config = dict(
    n_layer=8,
    head_dim=64,
    norm_eps=1e-05,
    attn_scale=0.125,
    tie_embeddings=True,
    lr=0.00144,
    beta1=0.95,
    lr_head=0.00639,
    final_lr_fraction=0.0,
    steps=4239,
    dataset='wikipedia_en',
)
MLP neurons of a small language model. Each row is named by its layer, matrix (down: output weights) and neuron, and shows model dimensions 544-639. Each number is 128 + 32 x the weight over its row's rms, rounded and kept within 0 to 255. Numbers have three digits each.
A block is one neuron, or neurons of one layer that tend to fire together. After each block is what it responds to, as a language model described it from the Wikipedia text at the highest values.

L2.down119:110174111095145127084171132121117058090137136132112176133160055172123120190136106167134115120105119193097137132144099117103132164110111078162137136152091115147133116130088086091134139116130097072113149093152114174112130155163161129195106114144125119119126050182137116075183195161156177159
L2.down984:148081146153127133148134157096114138133121147101120112131104104143132102093095149157096130160076093154068099109111079085137135141143126146167144121131166151105113152125133133115092088135120130184160114205202148177104085157079161170109115135163111139136135201151118153118127147130065105145
L2.down1233:110083220042112103060185166125125122134132098119119173161143110085172150139099153057161137133103108158110144112094134132146136156107120145107143107119101140164096109146092106146058165127104101117095087130103127129135140141216180160106127113117139143121183092161145174105136180187126112131
L2.down1420:158113182135138177147141160151131154125118091102118129103145112138105113122099071076119129135073142094108180121122114148112141165163168179132100124134107167170134084110147119156110186163141111119148103073113103037163128170116072122158043139085150166153100150101103112102143127134099115151
Attribution verbs after sources

L5.down924:078111156128125099089183136132183101184150173094073094103092111121113106127086101185132140167122095089126112135119133212076134185139156111114111157143089112179110136116182104134133131115138151155087111092144111130128110135109062093090164163121149132158090123134105105111129103152156149195
L5.down1077:090151114122126172145159139148207129130190168067091116192181155159095104095175108144152160155112085150113160117107152172136095088178137060115152104145112091035160158130077153156101129107138128057145179146206101142071133143123145173152136141058161132130088146100183120121160114112127116074
L5.down1160:159198129145126122181137189129149093157079135132113116149130089090100146120116123157126111129114086163096140121135158174090096093131120064076156174002108136109120147127094113091117122119169173109150110152093089170167109148184123169166062160126185089145121114119140137127135130149201150118
L5.down1176:136154137109152125081072114148046183121172116094108152087081118123116116155126078130103165132102061086117166130099129129118076126148170147203167167109114109129057117147163084129150049153158099176177118043119135073083116149153091126133149172187157084141101123147103136127110113150111110108
L5.down1269:119155108123075095142107135149117175111129140081156130170132104086111037145118121136155175088141145048151096195157137125068078150125068098073142129088109113168118123096101115135089070107124124118131138072105108154083150204093145131157159113110142128116082106095132115106125155156160113129
L5.down1351:121095121151104131140104165137171103161122137155106164152132148172159120126093120107121118067167156112125166105164115181113117172072128121139159102172127117080078147105098153199153122096110113134130140083150075175120136159093176128111105150126162142159152154182181113159179136136167182129
L5.down1966:132140144161086174098054147080117120179109132130161120128085095167121142115079087195131124129113125115139128105171155141084101123136112131089173201131083086119086114110162134161152151113152183097109069129217135122111128160148083168191146122111157132158064149139069094087128197108131152137
L5.down2136:063110169098109130123169096149142131169083159148211120109095128125045118116151088092141132075109176091128113185113169142131140160128083140107092183197139118158191162124118090140126156109131140087090133138106146120071188057109115157143153151141147136113143064111127104106101166115156154119
Passive participles after copula

L4.down884:120157140140130168123172143147129131102159088043095087148179101097119132085115130081102138148120130127154129140092090119170129169113183145081121108119144098108175141086107125113107126093073114145134116133131122127119153123109154133086129118131099107120164104158116197110102155146132140118
L4.down2504:125104132108134190088114153140153120126182109137158113184171180137121131109108127096089097116146127115193143101136095118150130135113073122070122122172082135082177142087154058169040102055071052161116165112133161113143197180144100093102117163066119110104162190224132130193084123117122163144
Attributed source or authority

L5.down295:094191087193136160143176127160069051071111133124180121160139089136113093079120156109112185171118121141074111148125114104093165183096142125129144130117136113157159173110109113096162066119132134129167157066106129147058165116082090118071116084097062154166107085145137144135121143116094105133
L5.down367:167124144106104085133132143165111097116162115115138171163063143107139163170123121154100089079165053176147147089141173094153238126115208188162093058109135199006162179140108120142135121128161127189159121201109185086146140103063078115116106120123090106130082104152131176138143114153138123085
L5.down809:126156164106209113156149064132217127153130162080150059154186107101139140118059080171161127191086104166159097146097073125124158175146197135143174150111086113062248152103112092074092147123129144160132125119104063144135165156133115091154079160108147133105145082135155112140160157095094124117
L5.down974:052167129150107137126155132174107082181142095137156093158131080235064105163091119128148182117071146140079128114099131138136106159126137168087129126099135077104172134129146026147138143082085111128138126163099132125092175101118139131095134106081090098118134116121089172155154115182112143149
L5.down1951:161125097138112111138156162135124100149110132104153108161126138100163090171181123149156164119106109111120178146090142122119157146136093143190158144121085124082168106151127142074125094091150134100126145143122133135114126181125100128136121181117241090095100211098135144126096146119136096106
L5.down2155:147185077106107165084114111105166145165124125143096118185163123106144117127040124183133145107083151199180138108140147143127156128175128172103151179119149115158074135130123127108137134115129141065127154115102124195127168094118146077139110116139105116134158176060120099122114119111127117133
L5.down2405:072074177109110105119185164173131162124090157082108110086091126152081122176130095146177152097137136103124086101142135149158118179162131100127111074176190161102131122116072093155178130135119128102175106046121165092132109112163166112150088133134128050121108095087062082112091097162126137124
L5.down2435:116182113138173087126166118103130125122074106155082146104137125128188086112125148171119150107096095137107138127211109155090142089099084141111128176132158137216150079100137051171131154117116127112091107110087125111107092129191124142105087129086091158095157114083098074140119148104103173126
Review source attributions

L5.down767:104144127128148166099139112082145160143112093070118121104119186145103197134101115215160096143095171040134050130044130147097169114164123120109092097180088089140166146160100154132119147114188158073144135108084132157137122149068180172139115123151073118120103142129131122114110142111114206135
L5.down882:126081130104127093126109085127139126147129090135138146147151118172111147106139154106135160094125164156108076076183151141170150102163136166153124102110146181103111141123068102095114112135198107150088106089127164112148086176138132146094136141098084089065157130152166087167109168174103172207
L5.down979:060141112020145117139171137123111140139119139146114079166156123125110131144096082136110136147133115113134161107175139090114121113118178158161133108150120095133163158087144170143151160201119140149106122054096144113155124129140122079128177118192083155117155114130105123152115075178122093163
L5.down1182:133134196120137121156130140083148131151103121176152149207081056205093132087140125166146177118151128153103114130117073158224148134128126151140084120157098131162082169173146142116106101162105134101165134150146164100108153114115153126133127119115175189156127080143169142094153124139185144109
L5.down1235:213115115130119187148166182102166105163113141101168160171159140104138136115181046131150066123139053141155182116118123126114149146133127156181136098112035072127153145117125132097115175121143127155140108055150080179088085110154111139135128072182122126092092160124096120121132118103125121102
L5.down1684:125128122144194094113139226197135180167122139129123132068093099157107137146120136133120124167129167175157134111119088100098148145125152154132075141139091064081139173115126156089149140124133148103133126131134131191107148109083088085131218153167093125175104158124138110059186123158104117175
L5.down2112:153102087167153037135132119184097192093177150170072112094125072091055187097152121071179149175108130108104162149154163154061154160115130142112144092131116147160097102178094150118158165132141196048133149088172133102106127111161138128126116107136061139128092131153117091150151118149089125134
L5.down2190:114090083134033205101144175106151117154134153110158148160179134103153120119115089173178039135105166114096127127128078124103149131167147120147050155148126098121123080084177127088099157137137164158147167137117142103148169121074167138109103067141082158072062154075130137139153097169086103071
Name-start tokens

L4.down1084:099055097089148093104107124152125084174087137097082093125168087153155122131119133114147111126122170057118119125097103151051091140137145112141099111129078138146152114060132118142107116132146169109127055146145178139119145102211151047169147170173141131172115165126122090148128124129189110124
L4.down1258:135179119158124096068160135115095126150097132136122102140091074161127091151161106212124104140093177078137118183144106150125158112115145157106064148173155081119146194163166070129115139160152080056128147143173113165160140136109130123150104139072084076137093163092166161122141107089157105118
Postmodifying participles and adjectives

L5.down99:161128096085080103108106080216169085155141165113191195093159131142077147166108163071122142170148158158098098145119141179154129074107165104150116107142183124098009131133148189093087142149111068155159141185116123062080145139156113144157170128167140089119156055188132134133136134114103051120
L5.down418:105100103126155156166102090082153200157091125103094155163084104157107100122179164146121202138130130102161098115163145150137114087141152146124108110108197131184080170137159185122140095108101097139108144170082143102116114170117104208104142168154110114093135086136091115167080135169156118110
L5.down459:088110110080156105079145115153112163081128112139127135183173117096151134173122188105122095180135158134116114119185120151069129076065141112160123099158078131154107114130167185141080107147165123079137166046117097119116100085085098141123165165170162096139138159144117119171240204121173089120
L5.down967:112184104113110127171156127130161126154119088140121162175148094184158141130158080122132144129155129135077144138065083111100192066156195118139134149115137149143000046081152130126165129170155091139099151039138149070120131134147121143128112079117123135095124150098093119071175145131069193139
L5.down1437:144153084089104159126169173109132115129087136143112117117159119116118120127137126111145123189146128118096199184084153126142182098088097145152174115118110110100000125107171115132125122130152168176148136107119168119135063103100117149138158167103194120133138112211143155124106093099171172095
L5.down1497:099083122100133155098129096144118183148163175104137167090101093140144155118145106113094128145120095137088137162083147122161129099180124161217158105115107081158000104137148193091140072126112113143178130034112155078154107143195146135140154079091112155089097149167085142164197123128114103115
L5.down2308:111127140134139132163170165087121224090144131125137147121126103096211086099180168104106105125157099139050176112118108125177088143140165181156080083128116116116069136137172150141135123152149121089128156067154065119097105145122108145080146210123154071131087148091125150053125103148116149075
L5.down2560:119154146130122103148092111086125151100086139137118186128126134172127182100122152150131140085162121086066149221136101172064157131129138155049151077148149165138000114098085122150192104109162175133214121060107151130100133159153157130140165089111167183136093145206164181215150137132127163097
Mid-number separators

L2.down36:081151180153133135145141107124101074159102157134107092112111121092071104033104141067066136131079147132081116118142169144159174155139171174103136205144173099132138081153144100095157097161096136140132107096168137139186106166077104146139102063058103128131165119133096096121102128195145164125
L2.down344:159137131135108135182098160143131160127173113128182114144149181133115134111109130145135099110071126152089164117142079151101151171125143091110149120124093148105165143171141120126138141053085153118126142173105108179161142086182097148149111167096197157158083127180114120153098119084127175133
L2.down1679:146133158119157132172088138122179114187143190161185137099111108101120203080121177131120103125131111145076131092108108128087097122126116143149105132134166151124119113172085146142137117153143139174169145136136135161110135156133106119177134155151191157115096156139114122095113181065181137147
L2.down2654:121136114071062149107069097066187090162219093133113142110126054059158133107119126089139143129138120140148116123095124088137125173104143140146157109116119200112110168140148165147131148074186128102112124114129133128109152184166079123159100133118165162085093088112092105040189089092097160159
Physical location descriptors

L4.down1544:185077126157135122109168109118203148096095116160147115142124108132071084124086128156135164131152126106141140136095109155131132158150106160114086143076126140120080115104153126112118146134179102084160092059133116105151129158141139082071141130134126243090141170160117089183108151165105141147
L4.down2262:132135089088137136093165140175122164125096137117140139170089117152175134141057136077068099128118114102132116176107106083125092129141102139136120157100194089070102101111091130097099121128135142155163131083153147103181117090121130106098138171116167127082096093054156078120128176126133104077
Number-internal separators

L2.down42:134158082150112113065149145141139118149149142114094158121118102158182089110058123189115119098102137161155155080081148132138173114113135144159167171107092074082073129133131115138164139115158111141064141161139107183092087142137123120142068150114121149137095093193161109093179205145168143166
L2.down67:123067126117146090133150172129124084124122113148077121135077132096160150078112110149189139132155130122155141214134137122116158091148071083088138108090110132102105095142135129106113140159100144136150221007145110144145125120168142120101182150147181108097090095120164116075169081124117140055
L2.down270:109123184138165055156061158124099142113125109182112119193187147125105140088075151091147120202124132137167129121160142145129155072138120109108143131118167122185135083108114129075126145104129191111180124094100147060149128098160134108086162117160102129159165135149106144117120120101111112143
L2.down2342:088138109138080104107135138113117120166107112183169131148158102123149122111122154181119102109161086100155127160135164131079142087140142082131104115156096140166064156116149133108153158151215149098139119111144092107136158135137126157079137104146119140123139105182118131069141165154126136136
Person first names

L2.down981:124106112085082113107127139106151126135093131156165126073186132077106103150136165103120124089097121093138124124151121124133114126127110155152148144147172178111089126161116079177112095106104143092173104148161157154130165150116110129082157054113115132132178055163131152076066157145192126131
L2.down1604:109101171144102189125192185122089129108119166155118129103146159114108122158086159122098117121141110146110081101116088100149140158133129109093165145128145091127126130118092187181113044151105159135124151063113212099133107168048109158165158099150110116127185102085123090116111146052086147123
L2.down1744:176177090199141104109141066160146125162138116108169177077162126130144139179146114123118133164150123166143117117131144122141118179129149176091130228140087111071114163099136155147195082160139168078136174054142133073102105134102203082100082103149143134148135093140102140135101103212085127105
L2.down2515:137145109082078169091176133135094173106109157098088109092150136139125127104117181157157108143199134115118155138167077141077089131030140162112141150154132160133106122193154155137096102183115144169145112076087193112090123119138150079095071029104197196107141071109113141134153158170125145071
Number and abbreviation punctuation

L4.down925:118105108069108100170116141094113154137136132139134171129114093081107138149069120133150125155083152113105161107103132137126155145142113118119132111106133066075097139153133119128146138117130119104092079061129094103143147121068097142132108130116182189156095105139129119130143090142079123152
L4.down1937:124146171037079092087218052147167153095124109191177092124107129046163154160086093135148155109074123097135137090134108150168100159133114168115127132155176110097110117141083119121150149102127135113130110055136133153187159117108159131135149133139159143150104163101080115084148158157087126151
Person first names